Weights of a small GPT-style language model, trained from scratch on English Wikipedia.
Size: 8 layers, 6 heads of 128 (3 for keys and values).
Training: a variant of Adam for these matrices, 1342M tokens, 5120 steps.
MLP neurons of a small language model. Each row is named by its layer, matrix (gate and up: input weights) and neuron, and shows model dimensions 544-735. Each number is 500 + 25 x the weight over its row's rms, rounded and kept within 0 to 999. Numbers have three digits each. A neuron's up and down rows have the sign that makes its largest values positive.
A block is one neuron, or neurons of one layer that tend to fire together. Before each block is what it responds to, as a language model described it from the Wikipedia text at the highest values.

Responds to: Predictable phrase completions. The second token of set phrases, especially after ordinals or time words (first time, first-round, afterlife, same year), plus mid-word pieces of names (Wertheimer).
L2.gate385:472518493545474525486476500515511482522473512479485485494513517531504510462491434498487481520575538453522453514542555461500513505507523516516460508520506486475472464512495496502451479521476535493487485496530542516450464506477487519490497480491497503550522497539496500501519495561474489505515504546522478471491497468502490503497542506492516510505477473532503504507503508509482497488511496517522503517468479489541540513487448490502474462527476494492460528551464494515488464518516484515516459498520510449462483542524499525483493479474540532504516546494540515487463496512497508480
L2.up385:495509498516466439474471469517480506544497519538534510512504503479510542507522525478506496530482482471504489472516507462454525520467501558491513528496463500494493495553515502505530527520462554507538515508506487490475475479492478500515458479517471491506486502535508467487518501497471480548483561498474479512536516476477489503515510483534542511463517474492463520521517528543486508516483485472506483463491508505440466508501500472489497523533502477512485511514501494475524466506472540513505474487497487488440433519514486541451495560454502469514484504495496500518472480580529509519
L2.gate415:494469540491528520462528534514487525568498480507539479499495494495469506518462467511520481474501481506490531509499491488533508480486506509521493492490521537523495501493509528515467476454481501475528489511495492504520506537530502456475472463487496465510487537513514536483547475478536502455541507511515500471526504524522481479567509511470493513485474508522524554505480541500496550504472469503479463548462516468456549457468507506478443543524512521493545486528509453513473480495490524491571465483501498458540501480469516477497494489467506457537499513501460514448511538514559512525
L2.up415:540504528519529483522486481466507520500523507501505478515491459502525502494509508513499471494484508496521518481487486451478517488515521543451523514502478484491514478479505529516476493521508507497477508522476477518487490472503477465496517473488483491531482489519459479479493494472485503529496483549472526471524503498498490525469475468472476470511520528509503516484508517501478537531494518491477457482442473501470522459537520519494537455497503513507518481484509461490527554498536524517488488505487491523503507504479501493494490488468556491564524473507490541475501523484467512446
L2.gate695:525511502484500490438459533495496488541506534476511483541506474444441520482497510487543469518472507531499498472527490486489504500489522495515566539507501501569492473505486503521490471517449509520517476518484526494535474468495459514508492448511528488470513508476536479498487497474522476490511481531535440496470502476522501521510502497500527454513492516498511509487498503491501500535523520530498504494495509456501514491502496484540466488516479520519519485516506406483515518493471490498522457508475555524524523481473515498497524514435514533493577518467509471509531508506509494472
L2.up695:519489505511482549497495494505514486532472491527500509502478514469479432462472486471513498502509486508493485495541496508498530518493539504504540483583513483528559531507534509501484469514506509488483487457489496481466525482482517514480497494482476488525517494457523538500499543492487520502535538500449483474502499531493535461452551534525512555511539525507480525570531460461528496536472504496495444486513464489474476494501466489503507459499467502511521487517471508461494501494484458493530475497530476496455526510506507532473512471489472494525488513514504517495494525561532502473
L2.gate935:479488496482506532447487526509481497510550499518489510479503468492444479534521496462484498491472545561504482496504518486476510527509473514474493513495514489493519508509476523502487520486499499535499539541456501475475463502500438464490511535508500505520465479521512451506548508460512486469458544489526497508516503473496496526541502502458519524506487484527520490511524527517505484478514527510494503507426488518500521481485516518476506538515476494481485518531561522512520468514467487563510496541509514557495516472509506491454486525457520503511500508502516518478507500554518503489
L2.up935:468448523507475453539547508500465504508510506572512496524514521476473487501485499561521525535483464495513464487540513503459480536499477504571506509483485476514502473539510532501519546565503465521476464526456511507485529463521452508506484489534517441481508474522466501473574550505473481514515463502488497500493489516484430514493493495500497484452476528482532558518532485482488528472521509525495471521495531570479461482509529518492511507522505467489498430489495522473497472515477521454486496497501512522469515492475521517556481518529532480473494502540466481536524490534493530509
L2.gate1025:534519489499474499520499494528484482488488517486466499507485453496507469476487488510534504495478570515527494521504497517536504479504498474437503517528517490510476493521475478515474464508498477538500526518549477479504464520473531496484458523545503510508506516490540489462437500515436497509528500419528476484523496519511478524483534484467532492480475509544508540483517458479496474490494499496517488492522519449489503495513492481462480472496542512493491516506499451466459482495497477513492501506472487464516497501496508518510495514513516524528493522518435485545517488523493549507
L2.up1025:523543522522498536477519534499488507503437499475540494529481492476498476481502505500504516540496499512496533499485508515510496488475517563536494505498513476480514560484515523496522530477544511450524484457510543508525540509463510544469500451480493471501484513511472480520486511518497516518476514493519482530469513538475487495513556498477484491496500490501500510543495519518487518500531452556512478522476536483449562494540453517489501546558506506503489477465504538508504499472515512519547475573479518516478515499450499499522487491496497499488532487502489529532535498465515495482
L2.gate1416:497496559516492507487471516527480503488483547515556514540488543521513441500512483485483488487475493528468544481501522490491519486481491513469483483542495485490526499554528481494494468510496465542494499466501525451536495487549488499533513498489493476471496519516501528483572492520501495502511504496504468475522473504489462513523533450511524494470508558484502523454507488510508513473506493507521441480535517468489506486524458492424508480559521499489499544488500476495483561501482480540492500495530562530484533466475498461470512489517499537491513491562481469470500534442534509516
L2.up1416:523526514505463466469568509486486458468488475480491479485472482481562475478502498488558482523486520487449484461508515520455492454485526486491515460527522569527472479465463486503489503485495474530505531513470474464525429515491478470491483520514539491486491547519492470544503511490519463503478492525506483488497511522530518510496528517493491489446487502511502481517500538462486486507461471495476554450508506494486536484507480481498496510457504522476520489444516467518493444527492455487490512482483531542525516470503487506501476505547516477453470484494475485504482512480545481534
L2.gate1926:446528539498461492473514556503489501521507514516495488505496448488456479505479465519495462493489487494502482533461500498477495500497496529460496509541498508489465485510464472561539445512521492510479522515463529526478552494519472477490498477511486485486508485494471464510501507511499484526523530517505450498468496489514505490481522495488511514470468505515466528488523521486482465547504513468536521499478524558490512492485499503497480522474555524504478498517468451497502486487511556523469476508509500491482469513501485487541544525497551449514486533438491458524488481495500531498
L2.up1926:544513525557519503510548488449480493496440474528502511523463498522522509484535507478526491506491549501489490491473505507472548439478504473491474496512536483481472501528480480532507484530480502477459543529566509511491494520477520504498509529508501505490454511507450501496504463466527529468469533471526486500553520523471499525557498498522456511480495457555499479488535523457503494500515488511512488516481477470480522504488478512484495478520523501510518505499483508525481477500523487568553514466512557532491551513514469471502510499491473533468502515516466518530498509452469498519
L2.gate1964:520535514531491513463469529520494483494482480491415550469506482474470503523496437510506510523547529525452477479503481491535471519530501479489514500471475488515486488521549506474487496526479513527497512495512487505503509432516533516493508507517508456525517566509512472508530475507509506516446523481495501462508495541554519481486486507475487508518530471516527480510468528488510496486536482467504506528525552544539500506524512474510465485479517474525486501473503456500504540527514507506494471529473535482502489541474485493508526532506480526509545492478465526468523503503513486509
L2.up1964:518500493489460493510483499478489502463457509491504480492495439465461507519532515547456499504559455428531510508513485491476466553464462492485525482488531505527554459540459476536482515495493476526480508480481536507501538484486497492460529532491473522492554521500470502516490556511522469477528470492559502503462484504483490462525492502524484509471481502500476497495492476512525476473447515503509492541494512487543502489469486508464416511453484518491523527541542518467492489545512491468514520496498511509479477513508472474492455510471505513512547475532517504481520492543465453538

Responds to: Durations, counts and quantities. Nouns and words expressing duration, frequency or amount after a number or quantifier, such as several times, seven seasons, two years, short.
L5.gate342:494506526502470529517501506511444495499474488505468485471520486501499497545487510479516502468482501533538511527488495508515482501543516525542530509520496487500479487503493496508491518498476544478478530494519523486482513463543478478487505500492444492471470473508480455488516540524524460511451540539532466497482501487501464503482493523542531537511515523505477496508528460511465554495512516492481507528513507541474497494432482507523482521508504491513490532488467497506491500538555543528546512463504494467508485529497486510500487489467462515493521533506526452455467480510551521491
L5.up342:541506508479490485513495509486496564545511519523493498526474496497517513542485514506510524488466502476506464508499549499460486527482416501510491572544499521518465478501471506460524553509528546526520524514527539489497478546521471498538487471497491482469502494518485516492472496518532486511457488545551518478463485511451500498494527493525526518509520508553518478483534510501467513514535494504430520530495491502486455450516485482515503500558548504544490511538450502516518456481532536479524531496486507491487526502527486457483563494498497470504505533575527491528533510516467511535

Responds to: The word "as". The word "as" (and "As") in all its uses: as a role ("as a soloist"), "as of", "as well as", clause-initial "As"; occasionally "after", "like", "than".
L5.gate180:460498525447474483503532496458454474486486464521486478490515504464447497500482482486558493502439460489491486478477508508490503512523515496512525453491518536503455504473481498521477564461492510541504511501445471471483503518475502521518466491501541498507505485486527479472490532491531498471520482500504482526474472509515530514503491510498542499525499476541490522499547486551506535493491530515500479517512504506487510436558486507511474510481455492517519526477502460486479512477523523500498526512481485490509486516485524504517548492488490515478463513499462497448430504525511474514
L5.up180:462530509501474461526519471487438513489505480505475486495464543484503500484501469500517507480479490490511489500487474476494495557523541526503482463480546483509506532507482482532458523507502521514519521487563521460490474513460472499468489465530512501502458529508488496507502454555520483502499497492523505498545502521496510501480530507445495511501513489480476531489510525527519493506450456469506454497481522523472562518529514516500481495504515489503454498466527499549493522526454519482525464527493476475507493490452520476543493470506514552491508468457453502523495506546505517512

Responds to: Clause-linking conjunctions. Subordinating or linking words that open a new clause after a comma or sentence end, especially as and As, also that, but, when, where, while.
L2.gate862:475510471485506510504418517483476452547512482539505494544479508451499509451492494511469540506498524425507506542529477504521494471544477532501514548507476544506504494513505528527494502494506488541532489506527497487516520492516489534499509532494497480509509508521480521505478460464461497527532494538470504550497474504484482491468513514497540493512472473507552539489503520495508516499526497556503480509479480537486496465471497521475490533510565475468474486505506476507477495522494503489494521485507560501573517479514508515474486521507515525480505463485503457517512533519501485441
L2.up862:460520489503532507478510524476477470515529514471484548490513500523487498507481503494510534471504521491523488481480528551475480554544466522482505491520487509496489492513508504503513528500537494535528509511503490517509479485525502516518496481434514475503516493524503483517522453457496451495477487523510488463500489424491476507525523509460504496554497542482528537452508568526508503490530541492503506527524519474496513476505446469478479563495519528500509541494500511533506525536445535466494516494507494514507464525521486475537486496493504490494546479518510468539492507503527487504
L2.gate910:478505446490478493518528511506511484494520511476496482494456485501473494539485513504484546494503504518465480474535505483488520492545504527492517489511496522481505521538546512529529512480558508574490529511460503493523492494535472524536465468508481557445510495504506449462502494476471469532495452496499546524542458536467502519484482499539469485502469508500484489512532478509526501531502536474493478507531544499483461442503524467491537529467534486504499499514516511506477518490497501533489530514515496486463505479512475510469464505532468539470497532478492545509460545524529526544
L2.up910:470547488503486464525542561514538485478461473494520504514483534471506498524561533473483498511515500520447519480510502496493494528510487515495506484505531501515466484519498500527536492519502545518527513491521449557464532516537451515495469510506521511459503482493485508487454500519530533486501469500454467448479463508493503465477505526532494534501509501459505498543491511495486520501494528448520483519552508471466469476503525508521483487457453490541501481479451461540475502500457492540520463497473556474470479487513531483459519487498501527474491490516460538516524512554473531522
L2.gate1237:484521535446481479490519533470492539534514592494514516516481502493466517518494525500485496493500504485529487447475473517499563471555515501522555477475508543491462489496464504505454499475495496538501492485464469472520527512462519536484505448478476524516540495515552499486523492465506451516483540491497469471516473486474526468510476482499492545495524482513493554488503480501506494489457543579507487518534504489507514428526528511546515479530531499526522470497490517523529491473487518469487459492500519506516473483506470505489497503523537479496490458516491495482533469491506477493
L2.up1237:486484511497549519494456512485487492482497478493522472477484532502485483535521497487541492477482517472498489514509514497481473549496498532477488503534540487502488452497522489500455525502500520505515481488513493492482485500528463514514530506492555496503494503475486477481506514522469521507498458470500513533494524502516516459508488488499569439518499521480481508512480486502546485493499507480482490489529513528580486491452429507528514530546498528514501437476498453451488503513445489531495516484529498520516534495466540497515519525494453566482470530506484495513486531530461514507
L2.gate1465:499495503509517515483500511492506530487528508538484500543562497554496511495506502485480481469472491479509493497501490484549479482501549434477517475499493475508468468465484489484509532454476490518507506535476500481536479450535523514485548510526481477473495511519494481553538508536516518516495459457495525510516486500503526509515512496495482561521484537514509515480454542516500515494489514504493502500502492511520427490507455523524467479484531530511487533472497470455538546476535491490517502488503473461465509515499500534491538495526518510527538487481493521509515504499447457494
L2.up1465:547455466451525525486511439485490509490501537520551522495474453540468519507519487475491503467496493496502483482518493521504514477502503515454533491450466524484484466470492470479528510472480495441458455506482534498567525504512512481481542504531490473506471510513469498538513482478556532480500532455510543511500513505482492527525529506454487483515504490532536533513455515525492488518475509527523498487476470495563516474465509506481492498482485506503467501462533530512491464537515515477492499498495481524501481511454499448496518534511495507513512468470505549539497469505486485483
L2.gate1789:512456493472500490530498563512496461492483530472466508493514501520457481489482491478471510468517543455478505457496472514506497499517551470494506496510515507517511511485567472500480490519515505536521523522428487531506501523506537497532520535527476485519496462479515442504552517446466518450558505504474470511450519529541477522493532494481513497519481536446491529541546510506512529499455500481551487517525499575497509522465505547485496492466525520480471497472456525477429486512507485485556492481493522492502502545506517524488512500503518517470489486490526482480486558570500513494
L2.up1789:517515486530501480480516505532466449520487452503481497498508518472512538514489448524523468533477492470514503538516529493463540480517457502464496517533480530428488543501477495533477517475521504497500479511491458483516491536470510508488542506432485498530488491515482513499536477484471496548485485467475506474536481538494487480520505504484527485545492497498523486489489487540513485516465498481474497492487497500485499493505496507527509506522495500468523533463508550546509552487487504477510481522472526508509546501468489480478513492486495496505460494490537457521522493515502507514
L2.gate1849:512467489493481490509483472508528449528470535542510526490495472526525534489560469511500540515476497468505524468475474542500502515565491456487532476458480505485491487515510495521491473492517494508511550496460482484515527555498534499490479481480489487465504448526482468500475464501502512501499525517511496480529500492519500472526473518480468504518515524482512513516517495497498523521485480479499472495527502557489513492475498533490511507493497505493492516488504565443483544496525500508531475509506507510502467496521560504537537559543508471535527487549494475522511488447520476499
L2.up1849:504530559474446506501499503515511510494555510507520476509492454485518480514488494508517489470485493516489470495455489532514490457494513462565495484478503525501527462514444444477528520473488462520491482530494483486531514566475503520466553455518526505547510511513478499523490503498494481494520524508524455492497499517515475539488492503500532504462478472519533500506511525496481492513487528497495516484518496477450537497500536497512497497460560453507499477428484542476514536482481484494508483550494511536519493497505499550508512498538468520530465479519512499522475479524503511538
L2.gate1850:456502507475504504505509471530502522506480517527472480491505468472498466482559500480465556524495516532491558473501507482520510497515478555512536480538504476477521495516511532535544530530450485498508506502455486443510518492505463488508505500528492518501497541509458504476482518468468514500492494505501496472479514509483513534514540478492464510436511497548510521498521539470527481560515502479493477522504528535475465481491504517474536487539471528505479475510520480497481525496538480537505513566523523512515496552529460525534485478506519523445510500532497509498493534493483523484
L2.up1850:422490499507504485496489492501528496509471474503515505522478477526494484517528502503509534462480521471479504496547498494527494504502516468531479531521518493532550503529462490547498517469499505442465489479557504517492475487517513481497539513531523510487482474548474441502470516522481521482486515520513470470495485471485513539509500490482496485491520481560495525498499504493508484481485536495481496515534498488476508455516509500483508533485500529519507490490538529523482502484494481469537508503485501493478497484477485478530543509473510519451461510532498502468456506528519510512
L2.gate2032:471472505485493528446552477536481500480505528505542452491465517498480474472504475500514470463514530488497539504467535497516529519501490533457530485493520576539548512479470497512496516489540518505535523525483500500470511521479493496541498492478468465482481481518462474519500493522547519496535492500490571496503480507501491492495479525504489463531474504471498539505587534481493506510493545524481479476473471507495520444491489482481503509507534493493509456499485541466500538489536489463501504550527479480507503552510456507489468480489507482527486509527508510515513498504487499506
L2.up2032:490489474490526535487513508487485466518486507522554512558453507455478543512469473496550521496517504493517521505488494517486535523468531519474508479475533566505512487497484463510499436487490504498482505478512500477522479550530475501458496501449476464484484483516515507506465571458531527474477485474501490542492507476549505501507507513481496532522532540517476501485507522480502516493509520491468499486496498476494519462562496470491511522519489537534525448516495567519479537478506515459516515546509459524520522509483495537510537473525546518447503499480469491483498504533498529476

Responds to: Clause-opening subordinators. Words like "as", "when", "until", "if" and "which" that open a subordinate clause or prepositional phrase, usually sentence-initial after a period or comma, such as "As the three camp", "as many as", "If you're".
L3.gate211:474493502485502506510489549513475492464517506541495536502490524489479541511509505505522503492498494527451522496522523540498510523514465512555471541510481504483493515533479472466469462473518496556489512494499461514500529506493518526483508512449464507501488502524498519493526471486499509502495480519486521516506503516502502513492504533515551482482538487482572518479534508512480509519505527486466498521516504510457506511507486501465498518497519531460479456488474553484475500473515489484505440522528514494497506475459527533535464482514515510463506515523508503497522527505503493501
L3.up211:451494490470479493456500545523526467474487515463509460535497512498492497486475536544511514508529506475471505507542489488529497509527523452511522510495458480526495515474538508519510515458477524509503533507469490478551543502496476487508505500512470492447446524523510454487537560504471491565474535490503527448487520529498462496551528505521498520514493524520498496484521556510527481501478489486510486480522523506498502460492504514529512469497520464498529472529504519533523529484518513476455507476510536548511510481464506559514508504529490502473494503499510503474478510528486466510
L3.gate328:478556500468498487518516464467499525494539548465493498505474499524512491525490500462508480512465508473512485504498499496497529545498476499486464500495534500478504490563540494519503498496492568506532547493491492470506498515523514488478457491472490479524498528455570491484521480485495461492524486472531516477529457472531504546501492514518557509483501520501495498457483487506473514494507517504541452496522522503518520495509502463493490504503517485500477485519509507506501534487500486523504486476491519524521491509477504480492515510482487543496526490492485536543499453485495545541
L3.up328:501512496543537528518552494507499529510499522531506506492500489548523516527474542497538465493493489509506516489502498524495482546518486495509507483491486493507507492533530520502490485514504518500513522527551466532536531519515511536493491514497507474508529490430488487522477508565498521536466474519480497471484491478508520523431476531525525479546509475498485524450567545511453510541474492495524529516474491462479538507482523480545495499507515467507471488485494497548470528532496542496499508531533440516528501538481516499498463460509518544476478533494493504535509509451512490528
L3.gate367:516448488475434502489467484438513490495442507518466519498514480536498551491476490481491528504498541542493477504519513487486539499483503492546438491495497522520503513497512494500545526539507512506522499495508469493503518522500515442538459544497467521510492476495546521443499504451460502516489522532475493497496532543485542507506507511484517479500497529491488544527525545499482494460476505496529493532504537569514491444474501490503476489519489512458468483524459502509474498467504511512507493511503512494500487484467502490500493532481509537464485460455505482546503480427533501524
L3.up367:526506501476519480476502493488538505535503484467482509464528536497517496530531476478492472484499476498482531487463480486491516458455475487476514491465455491483490483493507492478538530483507500561498460520508497534474504470515523481511514502525506463472490539521498551532472500485467474454486490530487494531494508512522487489479506509509490467517482480492491526501519505541501502516508536513468472493478524490524470507478534502495502503490543509482537494532546464572512499483457513491524506551510476526489485521464529496486500488555500484528537494485510466509484494459492495475
L3.gate461:510487513507473519514532501466523502470532512508521488488495496465488534478535505504512566469536517510506529497492511497504495538504469513483492477490493479510529485551489502480553463499475493477522480484499529511480531491516563468498500484496475485497507520491549523522497535495495527540522504506448499520504509448506517523520483525531490521493498525518465480496550453456562542464512482485486463488526530531532460465498485507547504477525514477504485485509525559501451560463528508501525473523524500524496520511482491502489526493511523484502525493520493504518461481490481570498
L3.up461:505503478542437538531528487504530504547487517491523511512488478481492515502515455534517499501476554451529556502495476521505445488511482546512505508455517495488485511495507486511499498501522529513531525516500528490509512523548506541476476501517499478504505498512498499513500463524503484499474443503495528510480508482490481459489476506517480464476501512508495549528530527526470521481503502466474491444511523539474548486461507507509524463469547441519567464480500480508483482496475547561519499509506494486508425485492443537455510465503503471501489473498495535501498550493468514479
L3.gate930:515495476493496529490490494498503498538459502504513483447507493480508461494513544487490537488539517488493454522475492506469481502527503510491492444500498441509467492523526504491534503511538497516483492504479511539495488525502522552491504503516545490491506507521505440499508478490551508484518511524503483522534503489440499483490513483507500520543513523457562470514556530502476522451483513531465470486520585506532487455486512496482505506486532466491523493502475527507524507523538486472531538522496514477493500487491501497515510483454488505543526444507482454465466533529515472515
L3.up930:495497514464498450512458439518492508449528475495530487474504444472500473520471474518509522496471569530537507509475514449509531468468500495515484522505476482509487541498552455495484518512470517534515493532481518511485559487432501499482494504510520504461522489539494460499471488505488529498503508542449508471499465476498489488493481510524454530509552490508527530496525533470525464484520459466494462530542483473535518435519454468438526473482523505481508476530500497500526541476524454538499544518519521526510486490471497528533549504539535513537509486509479506500482512523497493500
L3.gate1436:522460558466485510506515444464518485502463514478479480514523474493467497488446470473470532523534499509434500456507501476498496514480515506501528472524448538514492493470493485520514465502491523505503526516499531497564480523511521545469464505521460481492462508495500514529474515463503512482482494463529451487499507504520526487505469505489520505476498513459524448504472503486481474527490468528492499497473462516439525484492495501537484481465517493516523489524507502502503518498480518522484523525522501495511519495422518533500509526539511531553501498462483475488525572487506499505
L3.up1436:472475457508475547462563514536465512485530495520529498485530484492509489554492529505499521489490520467493475451504488519507494475505490497537476462460517510521455507504474489540487510459445502511516515518486492509481456511534487500497531486527510519480490541523543476497496516485486454521529463517531483472506491577447501488507495511545505458496484490486484536511526517485485534475508483450473466481482555494529506507483475485495507482482485509493507550569509481483540542488472512484511473477476468511452502517494542524480414521517539504516484476507495484518508487518468486524
L3.gate1534:461518507488446512524482473483540470420531492531486466493491513472516540551481503513505460489539475439500491544521510506527522482553511524496502509449477455545500496505510511458529490435527467532462471473515551524497499463505536503505524475466507488498528513501496501505553492474500473461497478486491525517495499487497479506540502485485490508497508513514538516487558536438440492437539465513467484529506479542474545464457511463514494500489486440509495483456501474485480512504482463491528491470535464527513474534466488500466521477481559516497502510468500485483481482484499499508
L3.up1534:504466491511494517466505508506474508507526494503478503511504515478507478490494505502482511507521474502493503474533500492485491456441494463509486507555490512529502461469460511505508523518500488524514499530484530506536508560522545475488584491463519474499510475523523531496495497480530472526493448505473498516515505487480512476498504520459479464496474457463469533518472511521468526522473512471479494493529481505495494496509504474473519585473527523463515480475493557507526477463468516483494515507496444462480484520504501487474500505483512538497496456549513535529485525499471456491
L3.gate1674:461507461519522431475494549497529502504481536524484525552459518535535496484450481529511503494523475535521448558480509533541492485518479518522509502474515521510487541513504479465519521511532522518479569491507521501540512523482480497538490470508505520539477505474495489463484554491522497518478511500525533492552516529480481499510431513487541521490466506493479512541516492488500477489522496484512515473465435507498515467502397465529559549574481429480466511512502548482528527498484516503484524501520506473495496482506514529511468481505505487494491439483515476529505499497494508498
L3.up1674:506506513486505463490527528488510447478509502566487457505463496553514511535477470551483508497489544479519479537491496529538490487513480508507475514492519484489511500488476445499526492501509488505520521556501472531511497509508474554512489482527492512507484464498526491495527504503499540487497535487460505470497495503488457541520521552475513478492455474520548503510522463502482483470464523513489524529498553508492511519478477497505519530474502523482499492502539510495483538490469461523533501509524525469498485482540484490468502468511481554507538483498483503508491473496533487450